config = dict(
    d_model=224,
    norm_eps=1e-06,
    qk_norm=False,
    attn_scale=0.177,
    parallel_block=False,
    init_std_qkv=0.0274,
    beta2=0.98,
    grad_clip=1.0,
    warmup_steps=212,
    schedule='wsd',
    decay_fraction=0.666,
    batch_tokens=[32768, 65536, 131072],
    steps=9785,
    dataset='wikipedia_en',
)
MLP neurons of a small language model. Each row is named by its layer, matrix (gate and up: input weights) and neuron, and shows model dimensions 32-127. Each number is 200 + 20 x the weight over its row's rms, rounded and kept within 0 to 999. A neuron's up and down rows have the sign that makes its largest values positive.
After each neuron's rows, "fires after" lists the tokens most often just before its 100 highest values on Wikipedia text that the model never trained on.

L11.gate41,191,206,216,215,216,183,195,180,217,204,213,193,193,199,188,201,192,197,203,174,214,200,180,193,168,176,207,156,184,192,222,219,164,231,195,191,198,206,182,216,209,194,180,192,175,183,184,218,179,201,214,198,207,179,208,174,185,193,218,203,219,180,198,197,206,209,191,220,187,197,205,168,228,225,217,221,202,187,194,213,203,210,162,194,182,178,223,215,204,184,221,181,198,200,183,147
L11.up41,199,182,183,196,176,204,216,190,205,226,209,186,216,193,209,195,204,196,235,191,213,229,210,182,234,185,203,235,205,217,223,226,165,196,186,202,200,203,170,209,214,207,201,221,221,237,221,178,231,193,209,220,204,157,157,192,182,190,150,227,207,186,194,225,191,183,199,219,167,189,204,201,223,200,204,204,224,184,174,219,195,151,219,152,203,217,227,182,172,199,200,152,210,195,181,171
fires after: "0", "5"

L10.gate455,195,194,212,168,133,193,221,183,187,195,191,180,192,192,239,220,171,178,174,195,208,185,172,199,230,208,222,158,179,178,195,169,230,210,202,178,219,202,189,157,207,220,187,208,205,150,189,186,208,218,174,227,230,153,173,211,219,188,192,205,198,204,198,213,219,237,228,221,219,183,184,187,197,227,191,218,213,200,169,179,172,222,213,208,201,207,200,181,194,209,185,214,202,198,212,209
L10.up455,201,212,212,185,174,200,203,184,246,199,218,231,212,192,218,190,208,223,214,199,193,227,182,190,197,188,220,197,174,212,206,179,172,197,230,181,222,162,173,176,184,208,224,169,239,192,195,193,199,226,235,193,192,222,187,186,204,175,212,187,197,244,198,202,195,203,232,189,197,199,201,200,201,264,158,233,209,168,193,170,199,210,173,189,210,188,167,196,185,215,177,153,167,187,231,204
fires after: " E", "1", " O", "0", "E", " U"

L10.gate98,214,185,170,230,168,193,216,208,214,165,215,185,249,212,218,193,194,161,178,206,215,182,182,225,217,170,156,227,227,210,222,182,169,226,228,206,218,183,169,167,208,222,187,210,191,219,207,158,188,227,196,223,193,206,193,179,224,203,180,199,182,212,200,211,245,209,185,185,215,175,194,230,196,224,203,205,217,209,175,195,208,211,173,201,208,220,182,201,211,204,218,183,190,198,235,203
L10.up98,154,223,220,182,206,189,210,177,234,236,143,196,200,197,195,215,227,205,200,176,184,178,223,182,203,226,216,155,212,214,199,200,229,185,208,193,228,198,193,202,211,193,202,171,223,177,176,239,196,206,209,209,186,167,183,216,172,156,182,211,203,206,205,179,207,226,215,212,211,219,193,226,184,209,218,192,203,234,219,183,189,221,178,206,205,211,199,181,174,209,214,225,209,196,153,224
fires after: " I", "f", " F", "I", "s", "F"

L11.gate561,206,204,197,223,195,197,177,202,218,191,209,205,209,235,188,221,210,212,204,168,191,184,211,226,194,175,198,191,207,216,202,224,184,216,174,178,224,200,217,215,171,200,199,175,219,190,215,180,178,208,199,222,195,212,166,208,193,172,232,222,222,212,219,180,229,190,181,191,182,182,202,205,208,231,218,201,206,186,222,232,215,207,234,193,234,191,187,158,194,198,214,185,220,226,202,167
L11.up561,224,217,217,215,195,213,207,193,223,217,158,226,219,178,185,236,173,161,221,145,214,182,240,208,188,178,215,182,177,223,185,195,169,200,197,183,203,205,215,191,201,229,206,209,197,171,189,238,207,252,226,211,219,192,184,203,176,207,224,194,173,214,221,196,214,194,238,216,181,229,210,181,211,227,203,199,214,204,173,186,191,199,182,239,170,176,204,193,210,249,194,217,210,176,229,201
fires after: " ", "1", "9", "."

L11.gate458,191,207,184,202,176,175,183,225,230,228,171,195,222,192,199,183,189,157,222,176,198,194,197,187,194,206,195,227,197,197,218,171,194,213,189,192,220,204,215,221,219,209,200,191,186,237,176,247,193,208,187,168,173,192,213,198,173,191,215,230,158,159,199,197,183,242,206,216,205,225,154,188,176,199,205,206,185,202,199,170,205,182,195,218,175,198,227,202,182,178,211,220,185,211,191,225
L11.up458,212,189,212,204,213,201,161,228,198,226,206,222,185,212,166,187,153,191,225,157,193,188,177,192,190,191,211,228,204,223,175,201,178,195,201,222,212,245,183,191,205,206,241,227,216,216,225,219,207,231,197,174,216,216,222,219,207,216,185,222,158,191,189,213,186,209,209,212,204,202,197,203,174,217,163,210,217,200,200,194,192,167,182,162,181,184,236,194,205,209,216,185,183,213,202,209
fires after: "1", "9", "0", "|", " ", "–"

L10.gate481,177,235,185,195,166,203,201,207,168,207,206,214,199,212,189,176,235,175,187,186,169,201,203,141,242,190,195,167,157,199,204,251,214,205,226,172,183,210,199,201,233,223,203,198,197,225,200,223,184,148,216,197,235,208,213,195,176,213,172,201,202,219,191,187,180,187,213,189,197,224,223,174,187,192,180,213,195,201,227,181,178,200,189,199,181,231,177,164,205,200,181,207,195,191,182,207
L10.up481,176,179,188,172,211,196,189,221,218,220,233,192,200,175,172,181,206,219,189,212,161,205,188,206,198,184,204,209,223,181,199,159,158,207,212,224,196,229,195,177,179,175,202,202,203,202,214,172,185,183,197,201,206,211,175,208,203,216,189,234,189,181,229,241,216,197,182,201,205,191,160,241,207,199,192,158,200,196,183,199,174,210,176,194,202,224,171,208,232,231,223,187,209,192,226,208
fires after: "–", "s", "t", "-"

L11.gate142,169,184,195,185,206,221,227,204,200,182,181,196,172,198,252,199,193,186,197,210,251,221,210,215,191,206,222,164,202,212,218,186,166,197,172,186,229,168,175,192,165,196,205,202,211,171,229,220,200,208,190,239,182,202,190,181,217,204,195,178,220,229,206,171,208,221,221,209,205,175,191,223,182,182,185,219,190,198,181,185,192,209,185,172,208,180,188,168,202,189,198,222,197,218,195,186
L11.up142,233,165,169,205,214,184,211,187,196,187,186,171,207,206,208,199,201,199,178,201,192,203,203,208,218,146,199,220,196,200,218,214,209,230,220,160,225,217,205,181,221,171,247,202,214,202,196,185,193,181,168,212,184,166,224,198,204,219,222,210,182,188,203,153,184,206,227,164,202,201,178,187,212,212,215,173,218,215,193,179,185,207,192,220,216,146,217,168,213,175,173,196,202,222,203,192
fires after: " in", ",", " New", "."

L2.gate34,209,203,224,211,196,175,202,252,208,194,160,170,209,194,227,214,215,214,180,208,199,216,178,170,203,231,214,167,183,196,202,163,204,218,163,213,210,212,218,187,216,180,211,201,185,204,177,214,190,244,228,218,196,194,165,184,221,237,207,207,160,217,202,183,193,209,203,204,220,195,188,207,194,184,185,228,216,200,207,214,195,219,179,192,188,199,185,175,195,197,184,208,183,182,246,251
L2.up34,209,202,213,228,192,200,210,199,169,221,215,171,203,211,201,197,221,199,191,222,215,205,196,165,180,218,204,175,183,196,220,205,166,228,219,219,168,196,220,165,214,198,166,209,176,200,194,189,184,196,196,219,208,194,202,233,204,174,216,203,178,229,154,171,183,211,212,184,214,211,181,179,165,174,205,210,224,213,191,224,231,187,197,204,187,219,189,224,207,181,178,163,192,205,202,207
fires after: " f", " un", " F", "f", "F"

L2.gate426,190,198,267,205,214,185,182,194,174,193,205,227,178,201,202,219,207,178,179,209,225,230,200,196,216,209,217,195,203,195,202,209,207,188,190,206,172,205,214,199,212,151,184,193,171,198,177,162,189,220,242,219,205,174,170,169,212,204,216,224,217,168,240,171,179,190,204,234,207,217,190,211,174,193,177,211,203,213,212,233,206,222,228,207,214,199,183,203,202,195,182,177,215,204,220,233
L2.up426,203,193,185,196,202,184,171,198,196,193,210,212,185,171,195,207,182,166,145,198,228,230,213,195,194,202,205,198,186,175,212,201,205,205,227,218,165,201,192,190,223,184,213,178,169,167,200,210,177,205,211,214,194,206,182,195,202,222,228,222,216,190,203,184,158,137,203,214,211,198,201,178,163,190,180,190,215,202,227,216,198,213,232,203,185,179,203,183,169,195,173,167,234,197,233,188
fires after: ",", " the", " of", " |"

L4.gate362,203,200,186,202,192,179,233,190,192,227,226,198,201,186,177,175,217,210,184,214,208,187,176,227,196,226,216,177,211,179,182,221,193,217,194,188,206,229,158,184,181,225,188,201,171,198,167,205,236,193,207,174,207,206,230,223,161,216,197,208,148,196,208,198,202,199,193,187,229,245,182,269,175,192,220,202,175,178,213,167,206,207,233,191,197,219,219,206,195,186,197,184,203,187,175,186
L4.up362,207,174,210,239,216,182,189,231,183,192,234,225,197,211,188,183,203,208,181,157,237,224,192,201,202,211,227,163,225,172,192,204,207,194,185,175,191,217,207,191,227,164,191,217,195,190,216,179,210,201,215,171,182,225,226,232,183,195,219,220,196,193,229,210,209,214,204,197,194,189,194,232,209,192,175,202,214,204,212,181,172,222,176,216,218,193,229,203,173,176,194,198,244,219,209,204
fires after: " ", " Bloom", "s"

L11.gate76,200,193,230,225,212,204,198,182,217,161,227,205,208,229,198,227,204,200,199,225,204,206,203,199,231,269,236,222,166,213,206,204,155,208,197,216,214,196,208,239,195,212,223,202,206,225,194,228,171,204,235,194,204,209,198,228,200,211,163,220,178,207,203,215,202,207,199,241,181,209,175,198,182,222,191,162,188,201,186,223,186,212,190,186,178,204,206,205,159,232,213,189,217,205,214,215
L11.up76,215,168,217,221,209,167,187,195,177,185,182,172,209,225,195,193,238,253,206,203,230,229,230,174,203,198,201,223,192,187,200,205,216,206,197,191,206,220,193,196,202,165,208,214,190,178,198,201,182,191,200,200,225,254,202,206,232,193,208,210,183,187,195,207,171,190,208,184,236,216,229,183,218,209,180,180,230,233,227,230,215,191,194,198,201,210,187,210,181,217,194,228,146,165,207,176
fires after: " |", " ", "0", "7", "9"

L7.gate34,210,178,215,261,208,201,186,195,181,168,200,185,195,205,203,200,195,180,207,220,185,196,192,243,200,209,185,168,191,225,196,212,201,178,205,234,190,188,216,227,221,162,214,221,223,200,218,209,246,232,223,201,204,232,194,198,166,243,190,200,189,212,204,203,204,222,197,229,215,238,223,211,189,197,210,174,240,206,159,175,181,201,216,173,195,202,212,184,191,203,202,218,207,186,187,195
L7.up34,220,168,232,204,201,193,187,204,188,188,217,213,196,188,206,223,218,196,159,216,194,219,196,203,237,186,203,208,197,189,220,203,207,197,199,236,202,184,206,208,230,227,159,229,170,219,211,178,195,191,186,231,194,223,207,207,181,179,173,190,202,207,218,220,184,183,210,217,175,195,186,178,208,178,205,163,207,229,219,233,197,211,191,205,193,211,191,175,196,204,202,210,216,218,201,206
fires after: ":", " L", "s", " in"

L9.gate228,189,182,212,171,201,188,200,170,169,187,205,240,221,222,191,201,203,158,194,222,177,200,194,183,189,209,208,200,188,233,205,162,179,186,182,206,210,224,206,232,191,200,209,224,183,177,211,204,189,188,207,225,177,171,193,214,238,220,202,177,222,196,185,193,183,227,192,212,227,175,178,204,190,215,188,212,212,188,183,203,195,226,222,195,229,208,206,200,184,199,202,194,184,203,213,194
L9.up228,207,206,189,168,144,190,195,195,183,189,179,235,213,191,209,191,245,184,192,202,208,210,206,172,210,181,182,184,176,191,211,164,192,204,194,236,180,218,181,216,189,225,224,173,220,202,202,246,205,216,202,234,183,230,222,213,232,197,215,179,199,189,173,202,200,198,220,189,190,167,189,212,191,196,164,182,200,189,234,202,255,149,205,213,213,167,222,239,208,186,212,184,162,197,184,218
fires after: "1", "ro"

L7.gate431,204,199,220,189,172,224,181,195,205,243,181,234,168,220,210,194,203,184,207,214,213,225,180,176,200,220,203,174,220,219,205,190,179,179,194,163,216,193,200,231,207,216,195,215,208,190,178,206,223,202,218,180,175,212,223,174,202,200,157,211,193,220,181,229,216,258,185,184,187,196,172,201,194,229,198,176,221,209,196,217,215,211,217,190,180,181,163,196,164,173,208,192,246,216,203,211
L7.up431,213,214,219,167,210,205,195,204,211,156,167,203,203,196,235,185,223,190,188,226,209,224,194,217,200,220,235,202,217,214,252,198,223,232,189,165,196,224,236,202,192,212,174,212,240,185,198,197,216,219,222,221,178,163,199,205,175,261,181,211,196,203,178,198,222,212,168,206,199,239,165,196,211,186,191,168,190,229,197,198,196,180,211,212,225,208,220,206,205,218,195,222,183,175,226,209
fires after: ",", " August", " March", " July"

L9.gate558,208,200,174,218,177,195,166,232,161,229,204,201,181,211,196,203,204,179,187,220,165,201,174,193,200,217,179,211,198,193,193,222,159,211,187,222,229,193,201,222,204,229,201,219,205,194,178,220,192,205,214,185,144,151,179,224,198,193,188,217,184,190,207,253,215,167,192,209,212,161,213,187,166,235,204,195,210,220,193,199,217,187,219,197,192,168,186,191,208,229,170,210,232,162,188,222
L9.up558,221,192,224,210,256,204,178,202,228,190,185,190,205,199,218,197,193,173,222,194,210,209,220,181,234,197,198,212,199,181,193,189,186,204,189,164,226,175,201,219,186,200,213,228,186,227,200,213,217,204,204,209,166,220,223,226,182,209,155,167,193,174,211,210,196,168,207,200,179,221,210,205,190,226,180,176,242,216,201,228,213,231,206,199,236,210,185,204,175,217,225,230,198,174,189,202
fires after: " |", "(", "|", "s", " Total"

L10.gate464,164,173,201,215,223,203,207,212,195,238,251,193,188,195,198,217,218,223,221,186,222,222,201,208,181,197,229,164,195,221,203,196,208,178,166,163,188,201,215,211,190,180,192,197,195,178,168,196,183,225,215,223,201,165,204,209,171,207,228,207,176,168,209,204,251,205,208,189,175,221,180,188,183,187,219,218,214,172,198,231,193,218,186,198,183,217,219,231,194,211,194,195,198,212,182,190
L10.up464,205,220,174,176,171,193,210,225,204,203,205,180,214,217,206,198,203,194,222,181,198,219,199,210,207,175,185,174,215,165,191,178,198,207,188,226,208,167,219,192,197,215,207,207,160,224,206,204,201,160,199,165,212,186,206,229,199,171,211,175,185,247,197,207,210,180,166,206,211,184,227,208,231,192,198,223,191,200,170,194,202,236,197,168,186,136,212,203,208,181,181,212,197,178,225,206
fires after: " ", " Re", " Bro", " W"